Part of a small language model's weights: learned positions, 1087M tokens.
MLP neurons of a small language model. Each row is named by its layer, matrix (gate and up: input weights; down: output weights) and neuron, and shows model dimensions 192-447. Each number is 500 + 25 x the weight over its row's rms, rounded and kept within 0 to 999. Numbers have three digits each. A neuron's up and down rows have the sign that makes its largest values positive.
After each neuron's rows, "fires on" lists the tokens most often at its 100 highest values on Wikipedia text that the model never trained on.

L9.gate1287:478458477492476564483488524490481528453494475497506439463536559531471496523507492502496501468478491485484511505491508528513486476526497530518515538495480499500513532509539520493488507531467525488527503484470488502509458538536492457499555481488527500519459476464452454511536496515535525519515461514487520482491516485519532509515535475521499482484499577488491491482453509462488526487499499466463483541531479514502482473507505502505480497462475481483496454494504478502479538476480492474479481518496483515462522496533484503479488469519483532551475490505452475528521514530453484473465543500473532488491518509478446480498520492479489538489505471518560492529497495511494537505506501531472521495476496449473535470534481477467475489522494482503498489493494488469519501481481483
L9.up1287:481485509503491531495486497510472520501489536508472508493504517507503458569507530484494466503484509470487524494466495464519489487526445478572513506503480531500504533535540472512519477536473550471508479467491478521538498509506480449505508538499516483502494511492519486476484499481495530459513482488489465504531509462445558525495491520515522539473502485492533521479493549471470535487484508488464456517555538476493511504479518506519560496459465497504537477537502481482488508530474533509487504526590486490441525482487471505473513472517484494498472467532532488511526488510472555507436498440489491503511515514502520507523526469506538498494495513470515473495471497481507506513505527496499511455498499531517523486531483490517511531502487494507503501440491478490466508536527522
L9.down1287:484480468494523505482507498524448507522474494508491508480507486455503500508480503496519496521499483511474521490478471539496516451474467493554510527491464510520479470550559540530494499517518504491468491492545492513514483510519474500482544508473523501477572520510490466472524501479548568512541516472492497526505506505526526459503505500515517483498492548499488483498481512492475522520493486492472539459509487554498508478483502509466529514466537511492523528538504531472530500505517492480470536513556468458432519530557511483483533503491504493533498520467510474531516534532500517503494476487460527451572483469497478514483500524472483503493505546491497465496519516447516520507551523519482520494460539502497482521534532512484457524476502474532469516467525540455538487480495503
fires on: "D", " d", " | D", " \"D", "-d", " and d"

L9.gate26:516444513458512476499533492505524510482481473510487517491489514495494515539539528480525433479534527516462501464451506471514527551539516517487477506490511517515506515511529530546500518472450477487520535472496475520475518504475480503515468467484557510512514505455511498508504500523483482499506509464496513529506529524511505473553475493539521487514502489435457533505524501445498469485514530483464482535471454473519470526507522518495497499482478531462517468493479529518494534492502489467478454534501522549470508517505564509522499514498510485489507503484488509530502488536494493525491479523496465544482492502481496547494456456457524472541553498487518463498537543532500479473522537485482504470487499498496474524489508560456509496462488502481488487483473516549528519520505532
L9.up26:503498517482461499544483520516507495485517504582510523575523522522511466521494525512512465481477499477474492516447540471518480483488466483518500515541510481500491551507537483470475526517526500502477488469504499497460482513511503540495490520488494478504499467505493436525527493512572499509493485536505520492505476493511524519503490495448545471508528469473498487477470532498497514488533515493498478492487518465526518521506488546512480472497476474464504459455457486495444531517480499492525500526480475476508516497506494499521484483481525477488499452478516471467501482547476460505501540542503491520495496500472466496469495459527472500492511492498474494497472468528514486485508524516551505488507461442464482484524489485525511489471501467537505499456486485484492536478486491
L9.down26:497498561524496463549488538532512505518519514523487508512519466520511479498459507523447466491504498536479516476486514511522488507487496552449506509523520453539500468472606533479480522504500499527524496458521488519513518499515490503548459496505551445542488512507539484500525541506473508476522499497469474513489517545543490476499530510533490510525490479498476497504544481501489519472513469498480512490513513489526492501506466529466491472498507509513503511500479527546488500568481503466457521474498513489552500520497526528539528542530464521482506514493506500554489508538495444511484416484502490487503469501516498481500500535490501509509462472489476494534457480542549494473548502516503511493437464464509484497507466523487536492500460556501521489494502509489493490483532529
fires on: ", C", ", P", " of C", " in P", " | C"

L3.gate365:554520487458478488477506513514476482496480504492473515493530520466486529509520467509542533471507523510509476525491507498496471486487492492515492495473524505486449485499497499486473525527513491484553445537523510462490513467505536505519480441531516518520548505478524492480484513517472537536513500467507497484478496486520496536489493488473528509563483509518492485499496516476481477514457510522495493527523480501483479479509533505515513533460478486512541529543505485527510454502507501519493487499527448468467538528482493489492501459519519510514515519497518450476495489571468545492505479539427519479532513502522506498474544466491443486471511487459463489454486536486493526430510478544537498480465452489504478518508454424493475502465481481509473536523544541467501511523523522
L3.up365:453505476506469461501504491524494501525484510530488483521533471503481514500493503524515485505508541533536477463539477488532455510511475518487540521482571509517495493496485501496479459475496508501475487487529488509523474486470449533484487489542508539507516536510530492480480499534468504523503476517493467503493464458541495500503458462502513533517502489522506471496518531491504473518530490460528486529495492507525497530462513553522477505498482525514524524503547468502525497490534495498481502471528527515463499501533491491481487454535498497512542495514473517515549510512510516507526544494456497488519481508471537521473512517505550483531500481520511487479481532544492480491493475533487498496471524475556491444504539501498451467505500564493445473483539479529465536498477526
L3.down365:481525494541494468496501507470502501487542528492440482520543499519523497485469497446457521542517517482512462497535465535522485503483497505471531481521513495494473506511511486512529530443534494524479486456472497479530525496516461543502487484496499502442503509473484492567492483511511455559514517455472465508488464459534542522464490503458500504523506496508523519516488484530511519531540502482453506474515527473507538475495500499472511573501508510560468522486530518524500524484513534493484513493476493528511511501520478445452532545522526487433506501510452451511470511485502525491518534489495526449525524483469471514469507496525520496515535428479458481467471527466474523495500498517478478475501496473490552516516527487503546519529531500472508490487507507541484490540492476
fires on: " |", " | ", "| ", "\n", "| Team", "|"

L5.gate1201:563518496502501511472525513554479519536460478472500477512507453507524521451497509501496513537474508487488477516482489525496483499504496510448548514487459513447518499495526454532451474472532498520506481530418510496493474489468512505465477511476475478478543548506549519471530520482524507477519480494506488480530534470524467456484496505513497464509522518435506506487518537504484502484527501484490524482507502484516474516482511521497513509516490492490475501503459499496529445531507468488498475436536488504476477524509487461514552522508523515520500482493559517497506472552540524485486520520498537498519469485478478474506490479499544514515502510535477518463478521497474488473550488474481528473519479488510503469519496511484510503517509523514500532515511498542431490484472498
L5.up1201:497454476498493541515505482545513490498485510551501498501504500490489512514465468490512532498517487461490507489518506530530487531511516465489479485535523488486532548479531517477477503502489491493532475440502518519479503470520461504427521455471481490483440490476525479511477489531479501564530468474487491487511464471475486524476479512486513533496485512467488515535478507514530497526503501515485484502496508488520537509491491507510507521509515487521463510489472528548588483484538562533492521514522506456490451495484470497476486518527525478518445514466531537525504507557482465491520463512505479529548497472509507489450537467523475509520486498469480500492543492539485518497521516508463446527529508524457491528518512507480512474479504525466483516482493480521508478555482457
L5.down1201:491464476487497481516523516490523476483488508537505505458548499527560494482494497471493502516504500490509478552481464562507454522568524497490517491472525504564495496492465485510486496479468515511492517455508457512530461533490513485500538480491536489524514492474503521472514478492531459497522506510519446499532487479538453525508539494469486509437507538514479501551511487492526510522514545536454487451507482500544470529497508486527459485477459492487432472520517521465530507528514455524481490457456454456479526490478520459509505498517522515497514535500529546479469546518501515528525461485463534484483533534476506500475484510489476475531458499503474525497567523496517491472504507530511505484456485497549452527499510479477523515495540511443483524465494522494489516487467499
fires on: " | ", "; ", " develop", ": ", " met"

L9.gate235:504512500499508495470505489476451487470505526530453467479491464468526483519453520490486497491527480500498521455464534447464499453489490511479496472526476473489514485495467511518473536485494493472498537481501527518463491557512509483531504500485516458494515494502518497504519483539526495478476481457455505504498532419487486517524516457481492509467509488503488541512489502543493501477480488486499548544483490498569502489524505511514491500495499495466511471533448502526461462464476523500470481550517524536466484514527494520468519497476480465508472478478459532525469484503450454515509505476504529529518514513490526493489486485484500489531480493487517487507465452531503522450509503500499512506498547465485500523500481511525513560532526521529456544468504482505508490488544495
L9.up235:513485537484493516496481507505477507470477497541489478475540482454501515537478523471486476480517488510496477508482495459482481500491472556475510505540496532497467526537478535515459484498532488491547509527502522528466520508513525479473463484462470504525502530494523522502461460533511488502515568532519487426499521525511491519517544461564503513516489478476492528495501486510465477507534511477539495500472532507530455526474490560519465516479517500472486448514474520518463497518506497498487520503489514515514533449511497485523517537535477512495537489515485524524478504490495504484487521534502469483488495548467534467502471443460487500429519467462508472502476525529510495486526522535477475487492514505478508503480493517520478525478495530476476462512512472587468480483538487
L9.down235:498529488495476460504479506493433478469513500508476498427513489449484488490511525464546467481508491500528510494518519488516464477502494535443509480475463480461513497522500518489462513465489473531526500481490481483534501510560510498522495502506534549497484501527533495477479497513477484507476505486529488547496502516463474496474529478501483451506507475518503520462461513555477498509488535509471496502529481508511507473488505508498537480507520483484491506487490515545489424493466542446484513516481510494511532471514522516509504470520499520522511545485520480535491498464461508477459517489503506509488480479506476504448513505456525524508514542491510524470505442530533514453461504528507488508519519515462511504529502515517523496478494508542488497492511491516487472452538527
fires on: " P", " the ", " p", " in the ", " of the ", " The "

L11.gate635:504476510504508476494494518477479472513496496542497484488504538473536487489514527476498491504537455500518545508452513485493488493524513448527509524505486488500520539473493508578532516528536484508473509532509494451508516525506510496480485503546517517474512462532478506462490479512491481539506479500499562541506528460483528507517507509494489538503507524487449488495496500513504483461509491498523506464529535507519477529527498540511486519484499497508467484531527466460500455489464515515502492477537520483477506474490522536506443488491485526583500521525504514534514473483581507521509490511481517511514522495523514489465463478481481492506480500467497505520498511530506498451513510470463479543523498506455492524470487512517544474515518550457485494543505520464528465534480488
L11.up635:539515510477495483504484490512496501514516480503497531482481497469542485510525472509552506503508540515507540474500495474472519489534517478501522485497488487481509493489503495512534450537517528485510485571539505472494537511480521491518473477493497490488526530504519496487458444477509482566482442502449501547497480463494485530512475448467507540467523522517490494523495552581497507488481495463492468494490505510521498527489480510517534477496512451458513507489504525527471503531502494502525524493540479464519506491497493506551546478504516456534540472544499495478493543437548466475483468481432475495505529477493489515491492562488501485514511457480503508492505489519446545524530545468492508501505515502480468468480511481563498523517463469481506491532495536487481490526514504
L11.down635:497479522479489535485484510524549503462501518495520503483493505475500485516512481554447510500484539505492485544505514521537506470498501534566466517498490546522506477505524535477491501480509510514480489485438473509504511463509488528499532517494462516542460500536499487494486558494474529485461529463533496507495493541511458456501519557492482520464532495541525489477516515503496488506474474516484505548511474514488526449457512472518532486517480509530486483516530457440502500514500452507470465532488498499521500506488477487478498516519496520495497516503453545539472450490462499489466481493535483502464492557514510475519498508542480508464496489475458482490486493511560504458479500513532520530510473513543492522530501460500496474480498513467521511482531497516536516452490508
fires on: " | K", "- K", ", K", ": K", " K", " in K"

L11.gate527:539534489475512464524521494506561541494528474477493456448487500453547481468566508536495517476462488502505492517513505474451502531535473500523531519507473519473525488515482518534522472496502532484489516508477490473533493497506556501516517550515493535477546466490475483530505454437487510564507504513531466520514517526512479491507525490502564468488512507520471470471525498495469499499509508509497495512487488507520533524468489498460508463439523507520537513549513485478509493484481498511465482491501453477533541466491494466458522527521519495487504489507533488474506547478479492495518504559474515454511505522545494523529520477514520462470486481499479484484481515472465484462464495553483463519516468523509501480530504521542467531481486499469529506502479500528496503486501485
L11.up527:491512518491502446482467499505506492484519524516512485493504472496465510505493554518483422500491519460555476490520533466492501520548490515475497486499471504493567478541478475497478502478511524542456521482519525502512492491504531508529539510496517548506456465503476503522522514477530537511495430494519469481482473481494480508467483538539555490484496513496535473535545480532533499489507531461540514558512481500478492505488510512499453486507452511519481552505503529486528481469511494537505460505497509488462528489530456517520508492462503537487519477481488497453488508513474496467496544478469519497553535527519506534493528515482527489488485466533482489509527522528500506509466478505504488518496487517480502467530497516512480455468468513496622507511471523494444531515497487
L11.down527:557510482491532547471524470512501510519505465451472516516533472489484506508477525503472526481457525473427515536553523504461488513508489521480523472498529545473481498519507498515512490506519524490503485494477503466504487487471505530512511469507491528493545475482504465510494511493482509484476470447517514534521524543487507542524511477504489505489497453505480468475539507487538504451498509511516551532470491490492488546511489522551478508565502521502500545470513498422547514528475497477537517529517451521541507521497529538514469483479577497526490497473527486493521491441492447460487474478470526480519471518503512498507494519494531525535535465529481520488467502551452540501480459522532519489494447519470528494497522499513503524481525498519490488485425478524522501548494494
fires on: "ish", "sh", "ash", " Mohammad", " Ash", "osh"

L5.gate911:482488484526528524505510520486501508530497502511480565522469509493502484552496494487475444478517520478478505513475501489505527462500478482515541479504577536483475505526545508491460478465509493497488516483529512496506542506519505562503499488439488482485489482498484494480507479561517494492498466477533516535468518474504507532489495495510547484458516483503517503502496531449463522495487501495506525543517466503522453523500509479504493502496477468525491498505470500492500525432507512496457516505494525526499504480519519493466488504506502483567509478492549475528491514544500506494515499484506498521497515493491465495472493482522481489467488499506539518464502504494463516467501520535510529480539487545487517512532495480522507502525457514569531458451515553524528515464483466
L5.up911:505478547486526509513515543553485498488507482547508485500490471518528527513507521474499470487493561486510525440498531491480486483520494478486508496508491497559484553526512515499476530512519549463493542472483526495480507452523503507433481520495499463464483466472546492472534516539507532544534472490498502528501518471527495512490499484517543532477518460492531496513445479482493527485514494494508497483542489483493470494478521485523529504536527494501489464494444456499471467461473474523504480503524512501464550490480527513480491505481486516532489446524543508515550540524532522502538507481503458486528512506507468491491523449511474475485509524525565505445513510492512517504446488499517503500500463522452471480523493448508525526481459502489480510531457491483511514531503499
L5.down911:521516519487492549535542515523501522499536475493470486459466506506500522515477520525533466511535564519455532526472482504497494492488490483509492506520493515488535454523491518511495505532498520515531489472492459470517492494516534528504506492535528495508471484466533501472528474514526528505498530490542462536500512569506506477508474473486452507518540538505538526517490502500506511465480492481454502483497461464536499488504500529561494472475484473533510493526542508432549448502485522461504502517500452508475516519505472531512481524490478498493487490452530453561521527516485479482446486522452530489477473484497519500533526528535512514546526511473527504482485537473457485506514500532518435504489509476541508486524501548472493536455494510517509508526478495494534452512488506
fires on: "-d", " and d", " D", ", d", " (c"

L9.gate470:499461511482517505549459523511435510480445480546496512439472508480506447532484509477520479516485491500490489498480494454526499475494470504522502521514457490462517435546577508548491497501479467477532486476532496477487505498490510506454516514511525498471505499503525525506475493495542505457506505552543497486473514556487512493517555494533530536475520514500501533514483514487523482493522504475487453492496431513523478487504524478502520491454511486506503522513468503519461519547499489491467449505512517483463480508510483480444470443501483481541524506488517509487500508499478512510491491460516513510514474467503497464490465528522473473488468477516520489483529489569495531503501496488491490482523509476487523501519485490516528483478483494464488539451493556524489496470548483
L9.up470:505480493473544474475521491528467524480468515527455499467513503505502474505498536549502547500452495545503484513477500465511513480506525511511500492485507512521471488542525466531445507513495499464498483473553528509499419517479497501503498498476495494489490519473490523469496533517508519488454492495527500509494511477466477508525493519501512525497499489468514490501486523452501493522433479496514542482558511508504498520478562482454507478456487452504544524530490474478520489490508480516536467510543475491442487479475493504485528489516462485491497511491513488475488470516499492489457512494470499491478518543491513497508505470477476499501448502536529504506465504481493525522518485473466488499463465471490496470516535537445524491465505469479437496445512505455509538465500489
L9.down470:485533489536468476520516526517484482500497521460477481485462533486525523541512516504501512481465515526521439509489515517514530507489494515513519521500476492484520491545525549551520481500511474486471469457496490498494557480495520447515516475519522459506471549503478480498527467532492539481545492505543487477488508505475456522510482487485497512471472510506486508537514497509481507495517531470509504480506471511421505493482496492483496463496492498511478484508492479546551472531517508521490466519528526475483494486518450473503514483565475509520486478489528510484513491492447506464469482485496492505522500532470525489539473505508506540503506513452507490509497505478478488477500470501532550457454510517500494522487492485488497467487484493474529507469493494481496482463478508
fires on: ", D", "- D", " | D", "D", " of D"

L5.gate55:493524504492517520523523536489518483481503519476493459480566471513522458487487536491459485522501533451439529519474502514543486478496500543504497505508483465512509467467462517519470505498509496509490488509493529447488506482465494530485464557517486521500504503431476495486509494452539548511440498510468502502513523507514471489494511512521466505538518480534495538499517458503481508564528506502535490497499467483492483478495530535447523518482509482461500507527482493506482549509514500538538503488531494548514464496509501469515529497499508491487542483518507507474508518480484476559482499540500491471502492492506529500507522495492514470480451478483482426510451484458503468491502479489491523454500473485524461537477478506514472501510506477484494479490537504439509427523511525
L5.up55:482516511492469517514498514478472461492483503506490472534495497497466523485553525537525501493530527512506480487497497462496497484501500482482527525493558519518463511523498481492480473489489529574488518492434520544539481500485481530536486512505515551490523501515526462523492451474511483488446491489515476486579503495517537505509528506505484468467519515475472488484519459487451473487501525527455469538501463536523487491503474504482487492524506518485486507485510482479508436501512483479529530477488482514494526465488533467496469501496470474504531494452506510509505483484442510504464511484500486534497510530479523513511517471463520540528477504490448480502490527496546522513476469498477531519459519499557502483497465478535499493493505541509496458505493463533563540474498481
L5.down55:501528473503457475478522533509507483524500524477480476518514503498486527524478468443445476505525450480550527458505514474494502514481498455506541499506503514482521507515553509461525485510492476494465488462516476520495497464523471525487501519482511493454473539465510559511531458544507455527509516495523514489488491461462447460480499476521497510493511474545504491512564525515547573498509471478534494521534508511496537485494443480490486504523545507480490518520470491510532517494522457505496533517510546425477492493535530538491528474491493497526493536527525471527513502511535531496517453504529504490467467458465520498510509524534494530479509484488511485519474432507514516495521522520502477468494503518484498555491511474516493526559483510528485542522534488549460493499494488
fires on: " | ", ")", ") |", "|", " August", " "

L9.gate369:493511497525514505502511504518501470500489484462481524495505533485468482481508494470508488490497470487516484482490498461476520541488465477496521479492479540506476518464515509507481537524525535508490525511454530514509513501469485545453474458509509512528485495503540538524460501485501524503498428477580515501506550461529461501524549489486471505444562506523489508509456481555447543503472459503513493500499471480491557518503460478498496510498498477482482495491500520512520477495522518527503490536491482475488499522478470468442514564510513489527527510530488517479499506454503483518521525525457489505472504498535474485498511487518494438491536479490520442494517510482501451537519534490464500524514563536485463476471471517499458510526535507502504488498524504507444538536523487
L9.up369:494507520470501503509524488485463482498503511477503476459425547531461495480540506508520472513525474546484518434525479454523553522495476485542490495486458508522495528508514517495506496527492501479479518521457525490532490482454487493478475507526480510467507535489468503489476479473508509496526432484484500505515512486508486510511515489497473474482482528503493508493470549503462488526479491470518484518500463479488528507493494529465487510483485504515504503507449512475472475479498508493503485458454480492517531497547482520521521451532506532507518499523508476492470530448487520553500493561485492501495510496565532480519487507488503517505486460496522462461508507468513516534522536488501497484485469466522439497464455461503469486478541530504484470456528495460471544505531544
L9.down369:554505545506511486490533452496488476516511500460525494470489533554481540476506460487497519540448471502546491506472470486481488553495491564509488499459519498478555538442492510481539494508524490495461499488475506498513534499478494512510479508511514513494469505494493525484477495469445548498470491477527452536498535480545508470530503468515498494481528508528467492482504512485502490513468492494468488487523477514521538495477490527424516530502483537517516497492496506516507471511518528464503503494480459492472488477473492499467505541502533530473512467496502518512507506462506487512509451502513547515480467541508522478510524526511531517502505482479521521513485510511509500508489509515490508555478510453481503465524520484533482519500524507489441455538515500487520482517511490
fires on: " K", ", K", "- K", "; K", "K", " in K"

L11.gate1022:579493496492503544544465550526476513503545515509526507563501525484479455507461527427475491519448520491480555505497468478530514526518524488508510478530525503504491551495562494511473533463502509490517464473509507500516482516551514506496477529505517476483509540484512508501486546486484503484469488517479531512521533514482500494500463512496523504487487529534481507468501510523518494474488507467524526477508497547543515514474534555463510456487490467475496501506454476497501518517531498487478518574512472492489508499528559520516470542508490474521506515520508498510531472499480478519532499470467445528485484528477504500475456483458479469527503472537493492481537521473524471482480468503487520495474494506525502510514487463477465511490501497481484536470502503505509479438502547
L11.up1022:485483531527483514503515524554540511488513470523475540523468489493507418524479541506512510486509494500475499466464465480515479573527516464511495496510493496513522491433484485439475538464486480495503468500493482501505526495492513483468480571485509486441495516525475496475511545475505466510470491492437517438515493543470504516488514503496514524528513552504457489518494502552524497484502525497535495504499505555499540482472526507482488487502477491485518511475465477486477463491505503473493483497540484517509532511505531545487487528503489503514544532485511474524547499474500468507509532483499455509516505517497527469525515478500515489534520488480509487482520507471510465509489488491509478468499463482481513483491496486487511480487497538516541499505518520558493510509536513
L11.down1022:514476499467512505512475505466472507501517535533497517497496485432462530510501521480494461495473500461488504481522469462531451457533498510518529511477492507468475525483504471500482497486495543502497511459490479482538473475523496445527513491503465476513477536458487494498534480508471459505517479507462508482487523529471547486506511478477543500498504501504462525502510514523488538514561468471538527504500499486518498511479483535464478514486490478520501474489485484542494517506532499489466514505500450506514531527515541524510512510500465481515490505535499494500512460428465468479492484548499466463491478517536524521473487530506527498506486494501467497490491530480501507517556469527507505511518476462464494492502533508496522521488499492522481485538486444513504521523482465
fires on: " C", "| C", "- C", " of C", ", C", " | C"

L5.gate641:484516482490531537532498522492481488479485529518494486489522516474505471559509541500462468458494547506475537511498481480542536448506486492529542540489462507508520533526462509493489504480538522482503487491530522571519476532510541535462512523533499472488506460501496511471547510493543522474511500504480483464550529503506481514512468511496495487476578461532487503511491504507546527506507471473477505501494474503494550492459488540486488507481500498487500521478482489472464496516523524483514512517537490530491503424513499470476515471487469497582512474499505490521518518491494521493510531511477512519503493554501512489503521470479488499463497501483498459531515512508504498510493473539488487525523478510526516500511505505487499535498458453525486482481537480500458497540505444
L5.up641:523489544473503498534538485476534539534528493528491544453463544487539488501517475491505493520481481519519505482469499489491497482545483464565481502497511504481478509533527531493476510507491531457466514499491528513519507493536486489487500492505488481503497521476493481459486474535521523478517480478478530474446485468531480548474476500502505483488477453450507488520507515451515527497493466538459458543539463518527489500530521501509520477498523506479535514474485507520511524469500531488520490519466496496499550506468513532508474510481479498492478438489496500477499525512478550507508545523469475479518524476476471507508513531499477501484502485515520499486535516482507492491514539532501531533458472492493543520533468479507487513501510486511468500488460528453465531502485514
L5.down641:494549515514479508502486493507453471497463519451472506448516493497518499511525486494531523504480520529474541494487479499506576464451514523507525527491508531467518463521564520527474500499523529495506485506524476526483464467496551519502502475462492482491514545480499459512487491511499499496530525489537469565484487506470518484472517515515471498471489513507499483506501484492495547496463526490473525483527496549512466515485518458466526463493469521523487544510502524501511509477501509496474492518448474505505530535501467508496496503492529486508507492463474493519505476564456516481520507508424485530513500491521510514473490546498521473474491539472527504501517495438495504501518503484499497523462521504502497478522491521534482470483486450455508524460496534485533516462499505
fires on: "- D", ", D", " D", " | D", "-D", "-d"

L6.gate737:481525483512485528502470530457494491492489533526518533554518496506460483506523462527567546530472514475514481449496498499492496523497516506490524503565483442515501490529534494500462549508479473504483497545494510496472487543500470488499515492448516437501472507529480490504457503490486464511471520538462485463542441518523470513513492474497501509507502483508504475537459499466482487499501501446537509514435478464503496505500548476450514511528519455505519444481490448471448515469506540516506518460481493506457512514487514517520492548497524467490485493531545529503492517524525478479482525514466480488498456543503506500481537477499508466458499476547556493462535510512496514509507540483496506538484522488479511494493467476508502508491536453471517522526505504474483472483471479
L6.up737:486521498470483508488509491478456507498492536438538538516496496470507483542496494486521480524478480517518514551519475458465502523471502517548483500530492549499505474537511478478497509522499503482516478503503484473467507547492510502510486462477510497479512501499501431492513505529508490481515488506491484486493513500526512517500440501531491530494482476513541505529472485494500530439487500478487482512410507484496521602475511466551458501477473477492529474522506480457512484505528507502539495529504515453510490493505522489494471532528473501448501450485493468502491504491527449535519459513491438495540513519517486512465519506519501521484483526541490440469509500508507527473487503491504459444508542512498442501514501479494534510501505521474463446499515499528468491480486503
L6.down737:529499522535523494467506479462498469538508527586494512494458500484533499531497520507515528520511487489525488505504506474551499518483524522490483478508500475496480539488451480529528491521501481493510520522471465455446519515528481520499508497448526517517468486544500508480468482531482484509468481524549504466494504489505491496467517506506468540495506470507472504477480500481468483516535504482478480498487490486475516475491475480481487503496521497522538497450475507541476486477532505536493469499508489537528467484497514506535450531487532486497495489523532543501508507461476492513532492517531517463512480493512517538488491463491552483512498544492458507514469552500467521511495496563475470486517523482483552535498475517538511487528535492478486505546494454478511487523550560
fires on: "===", " ===", "====", "\"", " | "

L5.gate142:461517525477534497540482508519484492528495490496485476492491504464517479499460512496507471483515481497477487559492519508531474520508545539524533514526493461506511515522518505516507513525491512483488502526431501478509462522499484545494503495486541550468537548484515497504528498507470481522479486505508520457507509484496472539472539501533521492497538489516483470512485482527493490522509494479581518506509479540503468532554504534517507500492493507467483494558481485511521514508498479459411500545470475468522501491486522470500533495509484520536519513542524511493584483481482536524518507501503479509466532485463468487495498491476491495463493540501490476512473519515508510488531518531518500461508515527467488534512495539511553559467509505524519453499501528481478516477481476
L5.up142:479480491512479476491492507511519500483480492495494534450518490499534512513470497488488516522509513483513501474501568499497493488541520533518489533513449477560507553505525499471448506522500544514510524522513476527504496457484512530463486487484501493532477537512470528518507485528503502503518507534468518513535509477497516491461523486534501469515508513496528479517488439459515492495498507488519496534502538511504475534552509506481536508501548459460489480465509509541534519507508462490502517516499492484522520437544476490506526477520473493470500490509465512486512482507459492503537502527498517480520499513508464496509491471463536449518466516479523498493517505510535519482480513496486540505454501507490496495495508510494530548499483516469473517520486463480507472475494465
L5.down142:435486481506554488528484476542438477469484504444481479507503463454514444485514496513504516505536460487498465473518521516479525460495514558510539512504468486502466517500548497501489502478435474501478497486547492550469485534520507501486493503482475510485444500525568474469517445468486490484482493506506492483526489491504511475512504459528518513534530529487516523518535493515490472487499527461483457501527540532511460469481506507502512486506507494506538464463530518493490485482492501519489470545510498495490499506487496489496539517483500501496507508502508506535511522485461464463525513505452494512473497523463474497464521455466539441480502534518455490497508503490511494510488520467498500482493479477530484503546466526528525508483507507537482496520495438478485496514465499
fires on: " over", "'s ", " the ", " The ", " in the "

L5.gate1186:464508523549483531459476518522532530493450480523490503472549525497489577511500525520469512466500478520494523499491504466466509473548465522499463507518533487508497515476508533455463498502505472461501510525541516542479498527484483512497522546509508464479511507488485472510528495481527496459507452505487483495494499486520584496499493503509479516461483525483476487507497501464471551515492512488515497481489504542455460504526501538504545479481477467492534513486529505472474537506553513501533475497510498507490463442523455489486489512496491511499469551510523488506466499543522486517509552510473503548495474484525516540543499464498487517486495483472582464497487502473512481524484503525436505481464475498437525500507516516516510516539504464470504469474497465537481542493518517
L5.up1186:509463480468509530491506515490522523463501494534479541491509516504490530509470461512510445519486514445500508514479501460468488523540501522492488504553530481474502533471535531483495532516512507522510464517516478559491487496495510494499502467500503498514514515446497478499483508524509508502505462534480444492538475485466516472508522502512535518470539487525534472497496524487476489520499489503517495544518502495461493519521502499465516498539483469511529543554507511532492523499463515489463437541517468468450493493529476508542498506514490472504534486476500508492513480513476539457518541504499513453477497518497503520514514509507482494480502523508527479503488507517498508538454462488495497465498503490514449533563453503496515551505533506474481514495494453505539494492450531
L5.down1186:555487514509486478477454481512502516502507530469521518481520511490496513491506518481467514517510513459511517502509499516495523536500462555516499487481495494484472533506534539512487525487492493531542504515496463530498508454506477534495544459503525488497538501469484444452495471448521518456565503499494467494488459502499519521531496512455479525466529530535488470518496538500490492528505520498519569497549483492500479512485466450470510534469495487512547480522497514498514507483481473512524479502490497496495496536474482507465513532527483472457504499488476505505518508517497500475491537493486533470472506510486527493509528521469497486495499501482479526544528501477482504505497515547511493530543523500499520511526455512473531524513530500458501544482494510507540473539471521
fires on: " d", " end", " and d", ", d"

L11.gate949:493497492501520538453524531493446476499482502509520525507528454476479458491524508484517479550470498515501517524480515441503486486515471561459486489510455490522489549516520540474467519460468471501514466533509535549499499496500511514561512478521484481472518530495524497501514503519504488512488477477468481491476519494512488515507489489532504511491495492514528495493486488516473475503460503462507489493500541486529480504470471486502470523488471475496532541498433505509472515517481498502488496513489512473531516512537493492475549487512496468558518472533461522519512514508519501456518516510490457482489517461516482518524491495525507531491473497506470479455436442533527483489473549485494498495476521517486478521510533508509496529470489512518545451511475540467514532521496541
L11.up949:490481473498485506524563522484482493491494497551491511527487511454512508510523501535517524521493483513458510510485511533458488513517529539493491512505447504516487496527484519481480507506490529506474486509485465524530501528500475500474465480501483501513474496484510487469499509533519522515489502485496507485527474528530455542553488539542559500478455486474553516527529548494484555467465511431507471521513512484510563503577527499528477494486496456501504484499469493525470492509473528489485502531507472504512489481503552499532461454480490491582535499493500482527485498478503495522495516537498484492515503507464504512466503515513449495527523513510494541457465514530510500459522527515472521513532476490465522495525501506517457462497465510484504525465508498477483512506501538
L11.down949:501553477492461458491540509508524516468488493496490478488512505463474475510491514491532481511485503518530497513490508498497477518485529565494463473467469472498449515499516531487500501480547479515481457508498501519506486547532499522552478505539506511514512520513596503468490509496502481550502499512483516515507520512519482455468528482579511517543430485448516497471487524478424512464492472463515489515500523483492483557517468504542485495520521472491499523485479506533543516525490506418501524518517492517521536481494526491497525500515479512529527536515521494508489465464489485471469485520519475481503527485523490493505528492500540508507514559519484516524458487546472524514503509469502505511487524524498517471528479550486503542515459517537498459488550522505489513519493513
fires on: " P", " | P", ", P", ": P", " p", " in P"